config = dict(
    lr_head=0.0105,
    max_grad_norm=1.0,
    schedule='wsd',
    decay_fraction=1.0,
    batch_tokens=65536,
)
MLP neurons of a small language model. Each row is named by its layer, matrix (up: input weights) and neuron, and shows model dimensions 64-255. Each number is 128 + 24 x the weight over its row's rms, rounded and kept within 0 to 255. Numbers have three digits each.
After each neuron's rows, "fires on" lists the tokens most often at its 100 highest values on Wikipedia text that the model never trained on. A number after a token or word is its count.

L5.up552:122148093141075085159108143167152099141125132124110114124130140123091122143093109115104101084110139137118078112125135123084112111131184120137143157084106164142111156141174098083099095173180098156135112139130144147110145156165123156125102131092130118116096136139179181163159127100145130134118156155134100123146109130147115106174121109174182150079148133109122135161130097155111124122114123150119101135113105123139135159133132163164152161106151100136102109154075099123152148074091138170125097151129126110109165137146137108158111102127155071114105162160133140148157144143124118114
fires on: "n" 35, "ic" 16, "\"" 6, " mark" 6, "stit" 5, "vers" 4

L4.up94:119109084127117102105096159147125118110089130103094134144157135140119151107150134139103138125151141159091139127084136147106138142083139133086147137135138141114120158136081132117140094118107131147114151116109111102105168069157066097138164134084120087149122133120077095117093138138109150140119146116101145055155137121132080092140159118153138104152090122110150150150112136124111128102136126114122134065103168094152172159132106158086155127113104128142126132175150151151167131151154148160124137111174126115103141130134116076114156112146180098091148154143132115124127100129154145152
fires on: "19" 39, "n" 7, "r" 6, "ib" 5, "iving" 4, "un" 4

L7.up43:152134130139112174116110115154143110129116142160142091109136127177131134119168144091109101071100107142105141107154125136114157153098128136119110137086122144151103102151128130107116145087132117140137137095136148127097131131151082080150139137117153122140142134129147129161100094151159113112110122121128103130110122094157116143137138121131097121095116148105172141135146117152140103090156152143133149141127097092151138118097162106115151172129100102160075110197074115116125145091096121121119119159116122135122127141113160094129146113129103132104132145136148078134128115109111076183
fires on: "ol" 24, "," 21, "ap" 12, "os" 7, " prov" 5, "or" 5

L4.up123:135079125113121145125134142085120148099098113129127100105140120132113108104123169147122129120125140159166139154121105143106097079155087155112150115147108120136125130095119107099131136160098092093116106140126141103129093114120165110121114157128112106109154119169108119186112111105097128137116135133168130131091099152146095124090149137120136081096111129111137139107082101123101128106061144130122102143138101089135140114125118156124134123172132103165123138130085136132179127142082148134127091118162115100143122140131133137143105149129145070147127125103078107131145155139175167048
fires on: "ig" 20, "er" 13, "-" 10, " |\n" 9, "is" 6, "i" 4

L9.up216:144155090118097104159121130143124125136131157128126100117114116161134121145098089110069123133145121114135164113146155150130108118166137175150174081092117093123088135110131113127092168098131164110114150110130121141141093127119123071114139123110091122143149092104135121093125139135104115117081160092158092134132145088093130140173105117143160116148128129121143130194154109113109098138111123152102126128145071128142154175110170133141166132103176108112087095103123131128152141150110136174151122090112138112164138172103160139149119122149158158135118134133161160141099100128082082151
fires on: " p" 13, " sp" 13, " s" 13, " t" 9, " comp" 5

L4.up746:118132078134151138120122119092166098120113134139141087105184129112123147160188178140123149127121155168090135104110110135160111090148085136153166113156107123095069133097099116129141129138106130135120121161121155087120153101131041118154139101102111130127184132166129120132118105154155130150106092108159143094166148158148155154146141135163103140127126157134112147113120146083107142147103108133138135155128097116126111094110125107129123155133146167163131130123119121114151163101113087142177111143149087191118110143083157095122105110104154163126125113164119188121154139123129125137
fires on: "i" 26, "a" 19, "ide" 16, "v" 9, "h" 8, "iv" 7

L4.up48:117111133150102116174156153132101080151090138166128145118124124136152143133162134199093102118109092141119167131149150133109131091138137138097176111135159113135117094086126138142126146126119129115142126112165164122096143135101139174138088104119113100109136104124148127122147116143148134152096138115169157134095157090203108124110085142113146128111130115130134138118102120158140100144172142176084119142106150166181158152098155110110132167130151148107121103114145124120118156138166092122106109137080134158137132137121116142137155139141155134116122124149097112090104181145151092107
fires on: "ly" 35, " " 14, "m" 11, "p" 9, ":" 7

L4.up540:125123100104094158108078116146105156109145114103130120129097145111143088130134140137109137123113142184107126138095132171087115133159163123158131154162104131091151146159130181157155127114082114139165170135130156098126132126113124115093078125125148120126102132153105094129118144114154139133120126137107145131125106095184153088176104086153180120163129135118146152111064122139110138164107111132129156122122113131085100122144167145145101159129131107090143116118099139143122056115134141172121118119152102141148122166117136101122141073125139101155112131098138131159151164095123171144
fires on: "°" 15, "it" 13, "is" 10, "S" 9, "ad" 7, "gr" 6

L8.up17:128162135096157140141117148144092134105088140089126124116086119140133128153124153111121110132089108134073143121113126127139113086138111134120109164139102119127146127116149156098136095144136141155143128138147124146154133141150120144163127103168136121142096119147184115098156077093161086122153109074174118114098163148183130132145107110136087129124150110133146104143118107142184137120135113137090146171106107139162106098100127141123132131122132132129132144130101160114140122090119119113105094115151127122144072153130143099106110147117148092077113098125153152089104129123090107089
fires on: " M" 15, " ro" 13, " m" 11, "ak" 8, " gr" 8

L9.up567:134138110140152173154170132124167128127107141140120142106135098119107083140136148179125103130114098147125075088109103132124108117152176132152146123134118118082084166155108100142122148105119137053101132156188142133160123138108126162119149107118133109098140156122124099152140159155121146120171100088118132095135100150154142108133148103129127093140169116139148146144113083116075110172103170168185113157154080126172123137114143136140114121136174145151124139153126098087116145127101149114087167107153120157084175128114101164082115104131150139126159128101101112132145112122115136135
fires on: "re" 16, "20" 11, " t" 8, " T" 7, " pre" 6, "19" 5

L4.up214:141124125100125133107074128104147126123111137140195105148158100124165143127126179126138135140110101136099139163138166116140133166162108110078143128121119144113089108124102127104111133146148129142128101122094139093150120122143162093117152138126125114159172114129131094115124085108154111181124156120125122077108119150144087137080121121143111096095160132104104164118094113103119178096125168148112121170130142120085139155123132132136110138163121092125144161099092127098152146137100152090086166120085130170085137139123157098092090132138120130157128091087088103118182115111120124133
fires on: "er" 53, "or" 7, " inter" 5

L9.up186:120107110127096101142137138117121169125154150108116100106143114117102096129112123109121126170122101114143146124109098135141155107124163140094138125142097168135132106119156102172108117091156117152119142145120173122161106125136104117080170122102108129123069080149164135116100172118133187119088097095133136133103147085131161106169085115158169127130108113122091135137140162110155106103117137146133107156112101115156130120168152157133143178131123147120109074145086093092096129088146105135047135126162103119142143161126156150170126118166148140122112156107087110107086132112134131108
fires on: " " 32, "." 26, "port" 5, "′" 4, "og" 4

L9.up69:143140148086086135103136143118083142124127136086150114146146098151113133119152131141147128114136108135120177100081116118108145127141171121106172169077090103129143123142088151116121133169164142118127111155133149136126155165141100138150095123147136085108130100141107155145104173087111118121151096126153132132097111116116136145141141093140148143143178129102111115164152100136179118135138151103151086148115125115153100098111148124110118122126143127126072108115124162128119152082142085132134102141116154178113134147165147084105068124147133126097118172118148162107135138129130095136
fires on: "ot" 16, "p" 13, " M" 12, " m" 5, "l" 4, "echn" 4

L7.up691:146148107072134124140101147192167163133096087158143129111138126095146104128153147134086149098132088163108146090105154136111109140131149134098078100181152124119112163132123118096070101114113107135135109136155117127109102131139124151131102085078127110084149108119115138119118133094108107128146102145087121135144118113137094123151160172161134112167133128134149141153130130119128131134084106117134119161158115134170125158148105144146111153127156093124078085117119112120144139129097102160157152155150158148070141156122162145137114165125132171110148163138114118089138170107132138150
fires on: "'s" 23, "all" 9, "o" 8, " t" 7, "ing" 6

L4.up247:131114142148106138113171122173124156125144196105127080152126127118114132124138107106092127105130131154116135147112138109123133141147131108135138076150103135146121117137136137100158092160149153127124115160145150110142081141107093157124145123146111192112103111140138126130076124062090122139141138144153115137132085092157194152121111110136146152132139087142127098119115150120097127123132129145134161130107156114151146150096194150185151165136116138076149115160146094097144118109145137150179155110134145143137141111178109131115105110124120155148137130081120093126143124167138116095
fires on: "s" 31, "us" 21, " By" 10, "t" 5, " Per" 4, " At" 4

L8.up493:114145079095096143106110132099088115144126118164134129132088136125111138152146174145138142155104115140123150149084158153166120150117096100160128132166163076099130128166143111110102182152117135122139120109143119099099143105132112131166142096098150108108108088130145079134104094098143128141079127128150124149134102126150126135134129104131129090142139122114113129128117107085148156099145106164129138127141076136109125098140151141134151157135136150138094166132133155070152145161150122164100148150145118127137114134150148130139129128129122161167105078177091096117135166104106138117
fires on: "i" 22, " t" 11, "a" 10, "y" 8, " T" 7, "ther" 5

L8.up330:147109139097098127180122091096113122149116137150109145145160085136088128119087115135124093134096125130123147113138141162100117119160127155079135107099110119111133111117100123073128180155103140156127130124092148100144127124096126159098169159090101116097145137140134141123118147134134119127136111150133079126089164110143177146111114176114139103125114137096150145142139168159166085135158121184179122106104117142136145150119168120136120139122133134114105149116160179134160110111161130141114133134177117118147117146134116153177144128155124165059109134111137127109098178134075126128
fires on: " p" 63, "el" 4, "p" 4

L8.up366:112165109149130128114135149104134113140127125141150140127149146131123138118168146156153108155136139146106098093116172115137107124166156154097153172091096093148137139122123143111136093137166170186126138130112134121116124163138146139146115133114092111102119121143107105131079102116163127156101146065115116145119125099149113140115132148115140159142165119100189121115115128149153133086120136160187104172084131098148103103136155122090083083111166139147130112149099099135122102111149123107091139136111154102085094121100105091155128126104142133091113135152121107102136152076133119133
fires on: " m" 25, " st" 16, " part" 7, " M" 5, "l" 5

L7.up276:176140181133124117152121117128118129151118157121169082148127129131144093129131112148078128143110141154169123125122164120078120125141124107156117096100152148135103152133166143118129128155115113167160071118162099159106075164125126158138095154119153142132114121125097134125118198107130166166117088146133136126105115096130133125146109111126156146170155152099133107120153156147116115154140137128140159121112121092111138148109153129138109128115118099096122094163137144100132110151097159135127168132097094127147137121137106115135133143095086116131095106157112151181086190106101158093
fires on: "p" 21, "′" 16, "°" 13, ":" 10, " Comp" 8

L5.up546:141157095117148146118139111123153164149163080174104138159139137128064133156124115147108135135127101150163117124131126144098124149119142149093115162170126133143125137125103097132133104129101105108094129142152173171065126128144141147094106127177120107125119105117122146162091105131136148175137164110101096130113119174143102141109099131183166108112148141128159114113133113117132168160106156140094092140126130093099142114126124138150135154123121099106162118096128118100081126100128124174115101147104145155136117102107138125099070160152150155099164097130090143142109121112119117097
fires on: " r" 14, " s" 12, " reg" 11, "ig" 8, " S" 8

L5.up454:167155158113120119124114154121143115110102101131178134160095097088091120131117113112115108156111138131111131101148119133159099084156144136144186142156089083126112157138182105104120133120119145121171130108166138091104131158161065143135136095082103121106128083184137139124160121126124151133128116147087109153167147126110104143133140138114112148155106126131149116142074122141085131127116131099158100136107117137099128127116158148139127116087128115096133153117112144113144124078122156099119141143142099144094110167106115087133110077109140158103118133188175138142109175115109122159
fires on: "t" 32, "p" 14, "em" 14, "at" 7, "m" 5

L9.up708:085138137104155094153108142134130126162098169154086098121135109124088147167134140139140143136125155143149139100125097160162155122121095080113145114117122141123125113090154090090149116112095145143134145118132088144101115151154083116143114123130118128114110111113175141127136158123118178141147125121163138100127127119138105115148153179174104135109123132119141167125119124134091082142114124124163156136105104094145108169129161127144092145111106103118189116109111116086139137090090142139120155091137161150133117149121098108158177124115135143133158120107092154143052142140136184101
fires on: "′" 28, "°" 15, "ul" 12, "il" 9, ":" 8

L5.up364:167127150101127116135105100093125186169125143173111160164130144154158099138133153149131124120100120134121117125114099127116124122142161163103147160153141125112116168111130111162114079135120157106132108165170193163118160141133089136161132088123115105077103130162124109163069106127156139130112128150109133116145139115098155127118123114164166122153138162121154137119159134098108110150148144091142139131132121149156180139126107169097077106142109080128122149144104078102129133123173124119103126154132108144097117107124100117127122121114129130137126132142084160091116104074104098100
fires on: "ly" 22, "ally" 10, "t" 10, "ially" 8, " also" 8, "ten" 6

L8.up469:120132115156160110136119093166149167083085121106106143115108142086119143148111106100097129094132149154144143122124120111152128143130095129093139129101120124150119125136151116121095192129113107115108104183134110137155145126177125142159152145087114131133146077150154130160114131116119109116119096143101126093129078149114111153069140152148136124152126134113194097158094155114131149103140132156157100148123142138163094124164119106131118114143159135121102123106144071137139140086118152139116180142116131164129134079112107149149145138091142111122146115188121158137146104150073160135
fires on: " and" 16, "o" 14, " sur" 8, " wh" 8, "per" 5, "'" 4

L7.up655:152124145100126158130086087139143145152110103099089098142119114116152103146106133133127138154127095150155118126072123096166114150147139145084145134142146098131092138149119100096084127121120128141164104150162183086126139145126128107114125124133131123106151148168097074144128119121163137166109137118114111113140164101100110168120138105162173126096104150112162108090160106121133125108180085080140143126115119106148162150128140112169098109149132151123155148120151115147124131104160116121115153123145125188134150118120139118093139128121164098167104071133129138105140141091115135137
fires on: " re" 24, "very" 14, " so" 9, "ly" 7

L4.up753:122137098137137100125108115127106154144129189121117164157094124152137140176185112157125150127063156110092155090137124116145112094108122119066088127136133140099124123104125110147099160146141133144144107147117163136121093095171087137131096104133170116116147132165161154076145095126104156140123078128115089131110163100117111108111121089163096126113150155115144146145074131112144118118157105139107095115141139100114130148153138142176096111136145094136156149154144156099088110089119169148142173156113102122112102120139151085103153146146120149147108125147155165151126169185130119151
fires on: "en" 26, "N" 13, "enn" 10, "es" 5, "or" 5

L4.up285:145163093080149108180107145114102147141132161141135161120151129149128103115162146155138137132108098177136174096157101160184117144146150173133129132123155153102144126163105140137135141139118123121137068116156130131118128115101090157155149098153128129117143131141112121098163111142126121130155107133148116137120092122128109144146168095149121117157139137101138166115111074159134113140122153119141136145125097094149153153110166088128093126152154107092147121151089081134147088138161102164136112115135117131139135151150120144128087102116194139146098143139129141115132165179094103163
fires on: "re" 22, "o" 10, "ake" 8, "19" 8, "otes" 7

L7.up157:151084089097163115142065140127126143116158105153127159124136146130131131126153106096107145167105110123091132134136101162123126171117117166142124108091122105112133167167137135122150124132144114122109128121191096077106101156151155072139179140157133106139119087148143150102088124128128122162121134164125113132108148139125114158115126099111152118138106124163158100096101131120148160126101151163136124134085096078163152102125088124139137121180129132128115123141128090115086107130149118126171137126088144158157127122135131122160105153115116120085102105098172157129118124152092139124
fires on: " s" 48, "g" 14, "y" 4

L8.up523:136169134116176162140122179157148158127138164128158095141128134123136125164109106082077114125134130148132153097137154101149119133144122172091138099127122117099101122151093112135120152157079187105117160110127185098132134116136087111125116154171119173133158128125154132092160108111094176131124129099110109149091139125117125125123096120121133124140162113140121111134144130135152191145153135159096162092089120177130140144113120121156185189158132138151155123163138145067133123153114144121139128139131106142120117128131161144095115125113107147110097107099134127126117156114122144150
fires on: " r" 18, " s" 17, "-" 9, " as" 9, " p" 6, "et" 5

L7.up191:124146146085178112108117103132151121124105100109150132142167102106145122142134155123107127148120166103129142116096142122108124154135117127142107117121089072060130076093115125151122110131093150147096117166113131100131173115160136163125129159154073110132173134097089155127105161110144133126135156135119125104096135129133125164154159110136144115059093103114120100124180186149123124184129125136138151113122138093117140147092143140115155127116122132131094133127148146073110153133181153124117148119137136108168139126158089157116140105133140142129121182115091165103087176124084157153
fires on: "el" 18, "ul" 10, "er" 10, "in" 7, "k" 6, "am" 5

L5.up752:125097099103098164173142123133133159157126143119114112081100110111133134120140114116070081113106151154131127141135085171121115126088144107140163108104091164152129174163157131090128141157119173146158166129163146112129163136116153121122121163122101152137160114109126123151128143122102094152161158153123085070120163107150162128156118105122119131127131133151127132136137127115131157100124110151153116121097117106106148109107141141150176160125165091148166090123133149131112117176155111149126108133103144106106153118139129110119138105157146108109123148129122117115138126173130095118
fires on: "o" 21, "ation" 19, "up" 8, "ice" 6, "t" 5, "s" 5

L4.up57:133139140111096134122132119153127122122154098119106171144123140110142120090156112146103142124133084176123139105139109163137070157099134126116096092115141160137120117165133080134124105105121096128141147116134131140105124136164080122099179115081103137134143083154136136153120134093131119109157153102103130153131109148089101128124166120123130118122098149110113187129117129111128114145153121186087132100062092131169171114107092127168154143119112104122145148130137174130144104064157085152128184134119117161156088123140080096145150087147134138121137102121135115128123159103127106085
fires on: "ow" 14, " of" 13, "ack" 11, "af" 9, "urn" 8, "er" 8

L4.up390:129111106140103155139128143124185171119092117147124139104130106127159120101120129112135133118109082128113099160123165142127112154106107138120124103110116095140176126119152129073144111101165125164135125173104165170129142165103148100125134127125126149153106102178165113134077070071129122142097145112107131117131109133129181110101151104097102106167164097115143126162123131158159170101168164164104130131099156123143153121129131142111174060131149124095149101115112113129096119128109111150146092167119081150095104140123145118083110137093127122123104106101146110129128119121142169152
fires on: " m" 20, "l" 12, " an" 11, "r" 8, " bl" 6

L8.up112:136146111129152120119104152110148114141110126143141123136121153137153104179124095142103161137091173128158156072151165101132149110092116169112127129122161136099126139090138150118170122135120125121135110122154167085107128121143105116126094140142122150124108142151172102104118171113138150129147122115125190085109108105120157104155095150125151103172121128106133108126115145128103125099129186162129118157149152108095101125081161126097107172157135136140143120148110156101127108098107100093108164120147110109117161144110139118121173130142173186087127184101107166138163122077152097101
fires on: " " 25, ";" 19, "a" 7, "ly" 6, "us" 5

L4.up655:127102060150145159124136126128180094103118155178100152120160117138157113121109150086129108152143154159146103146129153173124089175129101123152133115113148115097139118123122108124130171094137133112095148129136110102131155129129159114096114116143121141144136129140147128125083146124158096140161142135137093138103176119147116128125148113149174112120129154090116164106097116153145102161091139173157091128151120084151133124127135109172107129153110128123108139115140110138130169117170105090116157097135118115144136102112163126113142095138163142146125137093114170165123151162101160047
fires on: "el" 15, "ire" 12, "ess" 10, "d" 9, "oun" 8, "y" 7

L7.up308:115164165143139123138104137154125154114140131130126123155101105146129164129098116124101120155102123152149135098166172080113074134155121139099107119155145124113103163111159108133157160153148153124158139141107107171136101160165086124129097088155165135108096106128125103085154126120149173162106169164133163097129133100103092100175119132124137141104151142180134170091161138094123165125110122142129132107149098130154139148087170139140136158147115104141120135092112111139119168126158150149127135093116114162139136150134157097099142113120129133145096119077084097091132148170134119094
fires on: " B" 23, "ib" 17, "-b" 6, " over" 6, "ab" 5, "B" 5

L4.up260:146122128111164147142114123086136074139116089166168108111154151120160099136151073151088132093137131121101177132074139145143125068152124144087126135111128143178164125132174123145148128099119157129131145123129149124130127176137143125136102138110100168108125124130099137148085102119131110127120149123153118116163147116115182116092141121116140111158130092099083140127152167140118129113163122145128141109150131088162142093136149116096173118169106107119108172154096099132121120086142104134140104143119122153159153141151135148107123107146146097127108168141127104124150110065077085090
fires on: "ol" 33, "al" 21, "m" 11, "ar" 7, "er" 7, "w" 5

L9.up144:102118105105153121107116151135173118095097139156149102119117122124148111140151134086146129116116144144142122139118129137161117108125101143108080089074112110124110144142150118122123131074135106120132135156112111122113130126156123097104137090136141117126140076152159100075161117147149169114127121075124181118121108139110159161154181120107122113105149119101163150170154127119111105123126157137159097172115101120124140188102148114136173134125110113150095128152136097129164104146104135153073100097159126177110140123118122163111150070128124106154107144134110130161176092125127181116
fires on: " B" 27, " T" 9, " L" 8, "g" 7, " D" 4

L8.up721:123093169119096136161148125096142180093135135138170127150122094109121139156122087116150107104140127159133174098094150140138115177141121141132129175123146099098135153150101138163146145134152118129125085127136194092126149130155093099126122124140099079142152135181122128117096156110130112138122115074119105130109086098137136107171117144105122148123157084127134127152139114094165119100136124153176139121152095112136117094133147160132138178115103070125115095104117161105114109112079143117130151112130096120115092158095124141137149117156137137090150148117106128150104119116123150107
fires on: " p" 23, " ch" 8, " qu" 7, " app" 7, "oc" 6

L8.up662:144102134120133155145111126122134156105112163146112170117138114107119118100146128081126099106132102102107132155136132154134099161129158110098135133100171125126146105149154082088118145167110111111119160146098134157129159147134124073104145110155133121118145091129143144104151129111097138128133120131130107123115157105134146120134160143148096082119112147121118146090144134163103092187151122170102104117069131107130168104121116147113103104126204113181138147128110148132157113162158084142097145134165101154120162132112088081163073105174113104068107170142098160131133126115085120147
fires on: " P" 36, "ow" 4, "ell" 4, "anc" 4, "er" 4

L4.up211:110169157111107167093145121101156073125167149158156137136166134114101135120115157159105105149071098143122153125131137074147130100144142138120122117113109100118088133125133118176119066130167190141101147119142122108117119113145119119113146111094136090123144121161123127127137107110125131162117097142119130094129131103134125106121121094102147124126184094089111133143186154162086149099108162173166127157156138120144168146104107135144089159125103118102080136114111131090124135134121109157133123101108120172135112106099176114138084112114123090080105134112111099128124147131134096140
fires on: "wards" 15, " record" 10, "m" 9, " W" 9, "ak" 7, "ing" 7

L4.up265:142147128141120103097113143115132108180121139158113096099116178124106104121152130094131103134123134134113112128105097105105151120143128180118101110096111129086130156143116122129184125101119115142106164143147099142122101172176120105098110077075148123122135112092154142109107107121140114117131157123135134129137124151124145156108136096180136145149125161126146141113124133134127062119161182143130132096143138111162130123135120103108114094090099103112106124110144109147133103071154156156140086122101129144151154146132120106115099140118130127113133106192180116151156168133104072110
fires on: "og" 12, "b" 11, "al" 10, "ar" 9, ":" 9, "or" 6

L5.up105:144132102157139165115127099109178120125103168096136107168114117106106133138157129126140139109143132151101106134139171143129098104105083148098152147169157162139143144156115146141161141145139139115136119126153192091101148129150101109098110090130151135103131116169100092137146128102142149127117119147128162104117149158137081098149125145111099142092154127130098162141142133123111123161142164105119099152131121114092128124132107169136159118121129110146119137124110108085097149074067093099171124118108113157147118152124159126093133118114143137136134117130191130136075162096111167126
fires on: "at" 16, " b" 16, ":" 11, "p" 9, "ec" 8, "c" 7

L5.up608:111133117094145128120089177102123139155167128150159153115107130129123140125157122110108119087120160129115124139154098117103141128119160142143143115159122116113094106111188098104141126115091166126120096143133128149119145144099134126152163115121117124156127134169138129147077142160129155147085146148182141079100111120159098159152123119145125101164096136091143144105095164138089153157073155151151124072143090100128144104137141107104095134124103135139135138109168108106142098115110140124138167166113118125090181142129128129152156140164137115104144191118096135093133132105111082094
fires on: "ly" 20, "us" 12, "ually" 9, "ill" 8, "o" 6, "ten" 5

L4.up546:152139136152115114097130084174154128172141098163139104165116114122144128122133126166107160128102093162146148118079097126138108127115117135112131109135129116156094127108130157102115144155170158108123125129136165090139141096129130108133109146146140149153148163126123117153084098133171148129097120111129156112154140116114113128084121095170121106131155122099128135125128174119088132151114114115164108147122149148146134158110182150134154133087159119113144159112094104111097111087153121119114122159126136118086194116094142096173164100131145130108125127133128189087098126081121149110
fires on: " also" 20, "on" 15, "is" 10, "ly" 7, " be" 7, "ack" 6

L5.up731:130122127139128124104116137155103138138098145159111133107180118127095143119162127109139139171152089156108105119125144156113130117168117113088162102115094092134128138158104145161157181160087127176151127143110167111121112132169137147118126122146106131126153098105115144099126137128145105096107126101156095126103134164115162112175103109159153113160130090090107129166153119141125142154183174123125158074116121119106149167118111115121119125178150094128144171102153142078165084116135108145094137116110109179108104149126119106119135103131174135139084129141108143139152148122097117099
fires on: "r" 18, "==" 17, " str" 12, "-" 5, "ir" 5, "et" 4

L5.up245:154153160149091179117081121148135154129127126103148076139127124180169119127124142107134127097149125119085146107138115127144153189111168147127114127132147135106136117136133172106079136152126151142115150137089139119166126132140077131167158153099090119132140154144138087143121114089100111120123135097128136139127123119157107153093117096119109127106107093140139135140106081118141102117161154114183112148151138064114116126149164153144156175115166078155132120138123122123131134175164153126156140115131109126086087129132095158124060130182109119144132104184114108132098157122124141156
fires on: "," 44, "op" 10, "ograp" 6, "ography" 5, "ap" 4, "nd" 4

L4.up445:131094118112152146104123156143147107137122148157155094128147118098110146142143112161089103086125101178132163158130140144112097125121098141126145107086089094146117152120164173102126091098135168125150136136147129163118116134139164161122110101137141138136141117132139134126130147126123089107134117139164108099173114110107146091112129137137083132106161138136132137127153144138130087165132136116151135103099135163124151126144103175124108134145094106138102179131143083122086075116184106183095147109108135145141133151108143142134135080098090151128091109172127153144120120156096134120
fires on: " b" 26, "k" 20, "w" 11, "ced" 6, "s" 5, "al" 5

L9.up316:143145109155081102117088123151165109131109119138123101087084123157102154124121118167107136098143144142107123102088105152143141103108123145098141134131093115084117131121133128114132152095129165131121149132137164156101117127094098125152135094128118101132115119164125082132101134112166136100110142153173138132088121147125092165122149062143093136111171138165112121111186151134117114146099099140150096120145126121146123111134137156162124139141124154131121113175101162123134125086068154159148161103127130147128141131087165156105098140137147069131119129093132139134097125137133143151
fires on: "c" 22, " rec" 15, " M" 12, "ec" 9, " s" 6, " Rec" 4

L4.up243:178118118145154127152135146101160131136157142114128126135139150085137102146099116118082132075091129120114108132119110117129115170128157155132132122127083104114120096114108123093144145110101171165114142109135107162064144112166136148170125127132126126164124172117088166140095107109122165112086135174122153115068144116178126136114120110126126161109128138121123128142093123131129114152161140142108086106110108137143133127074124150143128090176132126113176149117144091098096091124155122145129087169141123154120128171130123125134122101085106138130123138123051153123116111163159118110
fires on: " an" 27, "and" 19, " An" 15, "un" 15, "n" 5

L5.up487:160095140098162122136110130185132146133155105147169133139118144163115123093133112096106169132129104123130092104151153116120158122149113105101110107182147172110114090149133126133179141133084101058152132139147133126103135126105103142118126129123114102146141124120151135127168170163131114124091132093122144121087131119125099164121173160117078125121147127142174171130150123132145099146105127100131107082113100123132139139123128085135088110121136129124103114113100172112127152107162173132156113157128160155085146112150131125122119122134142155145145122129137147083171157094121103084
fires on: " t" 49, " n" 8, " r" 5

L7.up546:156149125122110150095141078110109124105103093116117107152114122131139107085153152101132109112115110130126121123143132125135127137144143146149149132151130092120128151168109156157106128127120109092166098113179126106126132130103081085126116130099071099055116118181126154146136085130183096162113130158140141173125138102117143111136163122175134126151112133127150139119185133087146125135145079123163173103138124158147113109142133143111157124099087109114112113135094124105097139095133123131134121138165153127128134152101127127111120155124105130107148094112130113152150146141094111091
fires on: "p" 18, "very" 14, " more" 12, "ic" 7, "ly" 5, " My" 4

L5.up690:084136100112165151097156146147147141150148127115116141132107093113114131109164166127126136151162106149140112108126140144102126163137160152151086105161137084139075143119111122135082126151117183102107104141117124096139134134107149103169164127148102161116118150170131108085148116070141105124116120113138167099129130105148116091147121157154144095127109159132157129091121160128123148177114156115101087128129169117167096095107143118109116135135137109107169189098131144133140114168117141137108116109149082168165149131137146133129136129143119160154121152119077098152134123129124123102
fires on: "on" 28, "son" 11, "ate" 8, "ble" 7, "er" 6, "ole" 5

L5.up44:133100123109155122131090082163161173107131120168154131109135136117106105146118132130102156146089144118123118116100127150136103147121122125116141167131134142127141120168147155109098135161143109157109157098170147116071091153148146124096084119161125133094135119154121141119090152120144121167154101125119180112111093118108145157148153119124125128155148131091098132138178150157105139142100173183129127123140160072092141130105117129083117138128103087143150118065140108075146101094128179103139101127142121172086178107163141112147125105107136110106144109122133143134145119117113155127
fires on: "20" 19, "g" 10, "ing" 9, "iv" 8, "ir" 8, "anc" 5

L4.up526:174179146138110152136089157124155129108083108134145104102149116157178122102129136133110093114127082131108120114115108100102092121129094141161185164083101136153151110154108155136120113104111125141126121177132154124097143138163140147124141094118125149124164101104163085128142111114117136123108148120139137119167150140153147142077173138159134102107175120086197143138145130103129144134154182107132146115106124049113130154132139122170140119112117115133114161115137111108138092110137164152134106094117100121087119118082119134136111138108154105125109147139132115134136137110088146137
fires on: "l" 46, "ro" 14, "in" 11, "ul" 7, "il" 6, "r" 4

L7.up291:089163124135150111103072119127124130118159110142098108147125141178171137173130137135138127132097151135136118085179140147138095158133099151094127120105176083118122143128117138111140145126123131095141142135118150089148074125150131159132121148085110122144142116151166102138118143117090149125137100147125120126108173096162139147123139145153080198135154143124150119138154121136153126147142154113114139124146109104117137157117145123129092105106067103133082086104133082114143103114131145123130130171082141089158144156107117107174104145138146115085102149107119137131133094061098146110
fires on: "." 27, "ly" 20, "ording" 12, "\n" 7, "so" 4, "ino" 4

L7.up122:113106125115126122126147118156118165140090114118129112101107103109127100130120141112102124138098117132141110098119139147128077116107120164079171122137114105113126136126093088128154070150113131115087121107087172146157073150176092165098093166148113077105129120140138108127145163130167122124105130098126132163117115146136160168196120134156169139151167125122127149110143133124111127144138149117166151097138162120134132148091163133108140161120115133159087154142095138122141145113130163159174137099119141158161090161147135112083104098129134118138116088099142151126114146092116106155
fires on: " B" 23, "B" 17, "b" 16, "emb" 10, " b" 10, "-b" 4

L8.up169:112127100101109125154134137143117122134092117138118118155091120119162126159143117067081097164124112123130146113126143147102112148115096147091136086115127131101110121130098113105162134106093148122101145132129135136141085145137146162151153164106068131095139128172123104092130123087094123147129153177174102140114120105125121131119094111126123126139121101090158186142113150117121088090129144117143123097167108123117144129111094157115118125108131093151083137118111113105184153163130183138149142138115108091125106158090125119153113089131124118116115135154130172088139135130150103126
fires on: "iz" 18, "p" 14, " writ" 8, "ribut" 7, "rit" 7, "." 7

L8.up183:147132088168160143140152110148143173138131154151142135147163085166119138089134115163147126081111125111135126157132121125124124099062138163129074120134170089117143160141108130122094141142123169130139122138128126148152152111093089140160127120115121137125128100157093140121130072105162092171148124108100124085119135111119090121151102111099189173118159105114142123112134098113101119138123164107149104128114109147173154131084142164119145187122136137096127141137108142149149130079132109121121132140111147127100153107132125118126129131142126160114134118111059174130141118126055115123
fires on: " not" 25, " also" 23, "ly" 15, "ax" 6, "imes" 4